Weights of a small GPT-style language model, trained from scratch on English Wikipedia.
Size: 8 layers, vocabulary 32000.
Architecture: RMSNorm before each block, rotary positions, no biases in attention or MLP, untied embeddings.
Training: a variant of Adam for these matrices, 731M tokens, 5578 steps.
MLP neurons of a small language model. Each row is named by its layer, matrix (gate and up: input weights) and neuron, and shows model dimensions 64-191. Each number is 128 + 24 x the weight over its row's rms, rounded and kept within 0 to 255. Numbers have three digits each. A neuron's up and down rows have the sign that makes its largest values positive.
After each neuron's rows, "fires on" lists the tokens most often at its 100 highest values on Wikipedia text that the model never trained on. A number after a token or word is its count.

L2.gate496:092149140132096153158161113065166150128137120141123084108131094140105121065129120121154136076130121131104080130143133140122090144135104124141124110085130153131104117152082093119111099083150150145109129109139138127141120182097104103141088166152175112117153131159132098137145106123119101097127110121178122105104180153124143142127133150138079144138163144128182114131146109122101143131133
L2.up496:104126122070126157139148130138102131131128088125147084080143145090118157140135111132107161115112133120125129078088142132138111158084137172119118112132139096114133159151107104114112121110152139119090138099081119102127119145095171139142099153130141106117137127162112163152116153106136090135136119142174101106098156135103114108119111115106102151115147136078115098141135115120127114108121
fires on: "'" 30, "===" 27, " ===" 16, "–" 4

L2.gate424:119171140093175155143099135094151142137144134166155114102138149146156095143121097153164113113129115142100131106150150092122140123153172143091137134097111088130120098118105129116110151129113146142137141155145142160099187143122112122143092093137098154110116136150139117168126129108096132112138109123108124140107132143114144093126141115134113137146138079143150122192109113131110090105126
L2.up424:100105120105137153159114100125178124085101083109060114129143154096134132115132069124153107122131109120120122138139153137122130106137168105098110142125121155113144107132082144088121107121155153119100138123130128169149139170123090131118093121113165121143171089141161106138114191073096135095080110132129066130139117113115126121101137098096124125113141096132107121140096140128138097155128
fires on: "'" 79, "===" 4

L2.gate211:131148174140117089132150138141148109141085087142140118185160143144103152110143110118112130107136126126127136160136132142126100145116162080105100097114162098114107124144117125100144124146099107136134088107135188156084106136125128129132073156171127137123150136113081127162133070130119102130119142141113107062130149129107120144130157136125182140139109104122139104148148123132126122100105
L2.up211:121081132130080153141141118125103137105115117131101159110109125143128161147107141119135140079151111129125117127126141119148139165167132108079066163104152141131123069123122137099130124094154173107126152148105129126150122120120096142088123083129134147127098111155160138137194118169133093117104111123119055137127142115132155137141156156150141115112159130094166141140098147128138156108124
fires on: " A" 27, " In" 15, " At" 7, " To" 6, " of" 5, "\n" 4

L2.gate779:127142144142094137118094172112097129125130124121131130122168108141142152143193097120163130151126130129098120122167142122141143150115119138181149088152137144142141158131133118153123138098159160122133132120080123155176093123132106109130137133106106138106157114126146140133096133106105153119143143098107135086118172133101131138127099120162123133150079109151150136064109131134100120129140
L2.up779:064129147139110148083136111163095144180125129143156125091147103143141134141123138131128172116153153153159098122140122120168136086113132145114126110133175117144128107144103159119158148116115110101107140128116154116129087106098138105127096098148112122170114147119115141135105106152150152162115115119149161099136177138115181112048127147122077124124174115109107154113129185124134159107158
fires on: "\"" 92, " |" 6

L2.gate829:097117152083145159108108146106162133142142120138110114071133144107143147135159128097157099164158123139138117151120119119121100135097132091166101106106133092161110089088111127142090156095139130128164074155102145138101128126118132085134131173141149138110127143132097152154145145132120116147160104138109103095156133168137098091134083152110084125126137125127122118121124181126138078109145
L2.up829:097132127160093096139117182106118185148127165081107139122110146105160123129115124123125117147158123139116116128088147151167127143133135119099140116109168100139126113154153144113130163121147092120156117138104123128131142140130167091112110132155121129130132167101113151153162164156110136150095117133118097130110151123101134136170128113165123118130100127103122184171075146108146131109144
fires on: " 2" 42, " 1" 20, " 3" 15, " |" 8

L2.gate162:150166103154117118120089135115087178129116144191161144118168127114147130102104097119143121134130136072135146127172096075141132084155099161143126134105097124147106121146124126128143119130177105148160108092137113113193105076121116090120127171169090130129150122125113164135140090170138090135142085136063147095149147153165143126150122129074096175173114117155134119119157106145132120151112
L2.up162:142149118151152092110110136124122146131102143142088063112122124107136152139127131173104119109122165133133157154133115135137133153138122116126113131088135098093109139122163097076128085170151111123126104150132119160135104163134102117112136152132135113175137118124123131125141145120153142131119120154104183093163123155152097138182127118100154147118129141187119132197121117096108106132140
fires on: "," 34, " on" 7, " in" 7, " to" 6, " by" 5, " from" 5

L2.gate1121:106133148136160121142117135099117149082095149182153139145147146154112108108141074127108124082126120122156123107117140157107110116158112130096182129191140088141121111145148133141100093172101154135118140142116124143130163121134151141137129138145126129137178133101145149113134155151139104102076130127195094127155086129174117094108117151113119132118118147123090104132132132160152142121164
L2.up1121:118160148132089138156163123143111156102100112095104124143136122092148104123107140103107128109116117105118144140142126110126151114153110135132132148125089115100154093109156143127115143110100124177131102128127119110136151133155160078070157130135156169123127127130169129146106109130108163161145147140070176119078081099154150115127082151113102123140120113099143158109111171144126162145136
fires on: "'" 81

L2.gate957:089139105144067085098117118116131172125189120151151141114097175164129107089137130094084106135112113151174089170152115079088150143121125112118141108154146123122107122145121123157137153129161106118144129114136153106142157122121123111164117137151155138159093129107130134101118165127172103145134162101125175134159120125149136141129105103096150120096145160130073139149146104135161107121128
L2.up957:083112118112082154129163145106137132113110097103139118127135120171138116126111151112158106123121116097087130152134102089118113089124100126064120113118125078148103142123101135130146111134146116153121119085087091177141125149133147129123132149112107145145117109144123144146126143139131121127115122176134099125089126116190135069160124136172140138153129107119120147108122151138153125122114
fires on: "." 39, "I" 10, "'" 9, " de" 7

L2.gate1159:120128123127090137139133153155116115100131153115104115161114140122148146121161126113135085135129130106103153148142140089104108155088119132134115081131145135141097130125142142135126168115158115132133127112135152111119067145097119091132135114163122127067121118105117151164084122175131148159111098090116165106157118127110117094119122114115136134169108153158184185146143111107133103115143
L2.up1159:160143072101119170126161110108122194135157167118108129147109115131132137137118151103143125091117131123143093134134083107117147152128110149098095165084114114120130132134132135156161170120116118125147117136128111142142156161146114059150163156097147143129115149121100136185151119135123139170107096136126117150115098086093110146157095137190145119163167084151176158127144133113098143093135
fires on: " |" 90

L2.gate616:166128142114115123110112111110153116133116126116195127158174158176135124156148104128127124131110132130141108150172105163164126123101163131122112105162101098128114086160121085182141111133132085154169102133160091162165147151146158077123126119150137128173130131121083152101073089147131180111146107145131132105094132118123123116158088151120097115127132083123149121165150118176081159134132
L2.up616:147135161103123146123182112104155118161076143141160122158142137104126113074147166101113168088158132135147134181096091113127170086112121142114141088163178116144132111152162152147169109105098119144136102134103152163103118138106094151137141113086115075123132115174154090129139079122164105150143178141104092136080165120139091124099063131121122103147166145104134089137145127181154125129157
fires on: ")" 40, "\"" 39, "]" 7

L2.gate83:115129092120126157153133153112087134124177147137109138139097117091084135130119112103087122133115111100117119095124117129134097131172119146154110123145129116149136135104161163162138097102129148170176109129141088144180148109151131125107125104124156164138114134110131111163120149153179098148074113062142142168120119123119118152092156182105089129112084096131121138152166085157140131114121
L2.up83:136152115117112122116111141142090133136135121117135092144121110160156132053113129121101141096102095119107122142137091138096118140110151129162117138096178129161149157094098123101113120126120174142177122108094064104129123105134109133118137112109151124149171184140136117181098139133096084115091117089118108098129149134124124101119142105159121156126079092103126131166146128117113113122119
fires on: " St" 32, " from" 14, " K" 13, "K" 7, " &" 5

L2.gate281:109145151118106134160155087139117155116105150130157091177127110150112110089156150170141121120122120136130074086152074141147145170148108145103126113115113090165134127108158165113091111157121156145145127131128124139133155118136140128151147124141127161164098124116178141124142118069131136146159126162158130118118128103099121109114112145113166125107192102120098135167131120133100131085107
L2.up281:146169149109147154105131105152097144154122179113112124088122123130116145158141087106093133138140123154097131120141145154141172147078120141086139120172120130164140095137168134121116129129127110163201113134100148078110161101100147134107135106133132093132090116134112116107131106110136132112124134131107156096152148105122141130117107157076135151122118106149141105129126095147122139101151
fires on: "'" 22, " were" 12, " Decision" 9, " serving" 4, " fa" 4, " took" 4

L2.gate253:115120131147101082129104125144123182116104132142121159121110136180169141172112114149109161163156118116139123144102143130112135144154083121071114149147129113098134151115146158139127124126124189159120159147131115121146129154096135116160122161103109145103098101131147130138156172122125154103129077084128111155111107114123166142097086162096123126177132117130096089142150206128096156108104
L2.up253:096170144116139101100137158111124111112145103084119121142114108137122152152138078124142161126115149142127156136178151120093119116147100104081150110147136125094126129145123113099149114124141116160144155153142124166112138160165162135139114126092146131124125108164106124190099185093132145128149112115126123108091165085095127200095124155131134156075114146145105116093120164143102135139081
fires on: "ly" 18, "y" 17, "'" 13, "th" 8, " who" 7, "k" 5

L2.gate196:151131104105119097108165148096143154166154141150112136135123130137161111128099157099111148131122066156101132108148144104139131133135129140091105131110125162118124121172126157114125119138137167133120081117113133110197147157138141164161149126113104159142151123157166143128147118150101159104117119102105133171108094172144115119149124107130113120121138134130107134098154145176140075153128
L2.up196:119134120157086169125106140153108102124107168118128122113149185132109075129152121123145133131120145133122089126172101132138121135126140149110113163101161131096076141103120096123096079092159139124143121125065114109167105111121159087099101136107129093151130110127110125121088145119169135146092143153072130133129126102081156089153122092121154098146133130155129149109134151127141097134153
fires on: "." 26, " de" 13, "Le" 13, "'" 9, "e" 7, " du" 5

L2.gate1033:141164127140112129111113184106117133106119144120123146099143111122147125073112132125158086119154123084098161183124129110113100094094134121108141115103164141117094140123130112145171069158102092122163088074101141127115152125143131110136113191138117081095090113126125153162106094113145126090147158135086120146142153155146109081137152122139172118142151110119174121135138128130117183172162
L2.up1033:072115148107132092103127118111116163129126126167162119160141116160118084139132161109113163143108119143136113166158141161137105108110072101176117114122081145162135152111145148100155130132104136122062152139094094134116075144097132104093135138150080159117135154116120152112095147122144094153124155135165147131146136133113122167086125155118076106115094140127136134096131100110144056130130
fires on: "e" 16, "a" 9, "m" 8, " which" 8, "er" 6, "w" 4

L2.gate796:123146126135120127147173144122117142148177158155131118132124119087126142157096156161147125186079092138127105153130142128139124136074103113116120130135115118136101172098093130098151152161147094130122060150150136148109119116116113142164145113158108089151103118155126105139129133075125112163139122115166109129132114175162157133118108150104171089099118143104151107131109089110092115144141
L2.up796:143116154179136123125128139135155137091105171115157097164076158139141144139132166154120124136104113114121134144117124123128111155114114165135140115118131139136123122126101152145134130137135104133128136088136143124114144127068155118158127093119129114127159110172135156125106115116140137146145137153154179175121109090147097133140113099131077127133089155102095150085117100138133098128163
fires on: "z" 21, "c" 16, "m" 11, "x" 9, "w" 7

L2.gate719:148129130131118109121136116111148176144156145176115131134127120124145142109061142094118089127105115090129132130145123091119131160107146142122116142107092130156081125155099121132095110109125159153131157133119120112100131125124116131144122096087124133133132115140184154106110091125082128137144115104104152136116099126168114118093136110112129132155101091151127130124111126105135126156146
L2.up719:147162150138125142119192122134129101131121108114132096101128108126120139134150125128138079138141120154122140181126128114127112183154154096144164128101166131142151096070128160148109126133127121148083123136124121122133094112090107183151130124088157093135146129116138102133106120140103127165172193129148096170130144098134138173117135101137148141122128146093157128130122122135097148127096
fires on: " 16" 12, " 15" 12, " or" 11, "b" 10, "ly" 5, " of" 4

L2.gate1096:178178213119142130147141154144115094120087131139099110133134167143143151111134093103113054157111110140113146165134147093119095149146140131105165145117124094196089118119131128130119147126137129136129124112134114122139155120096120189110114140146141152113114169145130153133098107117118105171121111114149139111132143151156112150134127128112139098123166138154112110142123156111139093116135
L2.up1096:178142153113140126143123135121132154142160152141092141129105101109091139134125121142151122107114119121144187153146123138156127116162118142193090112137166121138151108157120099169136126130123126143111123096101143148107110137114091081115094105162127166111120201131093105154127109136127100139134132092147156146133108155080133097138131160129154133135075158169167107137168125093116150163101
fires on: "s" 91, ";" 4

L2.gate506:110157114123137098118143167155124141159095098133114117108149098127124135168117118127124173117116104127104151150106139106066140101122142143112147151078135159143118147124134107124172126152128121166154134152063122148158158124164118150085144101126153113127162131122128131084118111152100111141164139104121116109093128131125100156119109137119145100104134168137107102091118170131107067109080
L2.up506:137117107112123174126106169106129181097153152095099131116105172128153100104129148176154146135118096136130118152116144118163104124101100092135150164134104100100122116144125147104112088104118162130135152123152112134121134122123083125120107133141116185112099146150135100120157157159128128109148088119140103152130138143138109089132140109124158133134117158124157148130154120101094129099137
fires on: " " 74, " of" 20

L2.gate256:198154147143115158114087124103180156084131135157105149149145124155124116091098084134090103131140142147149144110115123133139125148094126114111118141123169108141103104118135113087126105131158151141117114102142106109124150131124132091126150109110094126102083138137123135084118124143176135059129130102154129117176133167121124073115118106115118171124135118167106144143154169103120112092155
L2.up256:156100128142156145181130136103119130062140125120112156107074164088158147117126093113115115144099131128119109138120149152112165166121151109106102141141125119102180098153117139124148093129123159114166084115106137108137085133138143118125146109099131160122117163129115100087134153103137177094135130114120180101111141122112128123161155120162086153128149123144145105137151176084141153119129
fires on: "s" 65, " has" 5, "y" 5

L2.gate534:115155145139146150126150097138095168141134114121077142152146144142125118117152117093110099159104130111117167165124138129103142163107094080151115105129094115149129154122123152137149109136171151107136098105157151099095156163168104117143113121104104116130119136155158120151107177145168130139115107142137115093128153104064131120147115144107166141134200145091147117092138108142118145132154
L2.up534:102124149105116147137178106150145179169117151081095126143119099109141150161126103094103075112097141156130143189136096102135167125134096080151119129124127133122161141131124120141158145142118137105112087170167113093109129145147075160107119110123085131141135116131143125135145147109145152123134116102148148141171107146082122057125120148158132118143118113139090088113172109153112136146148
fires on: "s" 37, "-" 10, "m" 5, "th" 5, " g" 4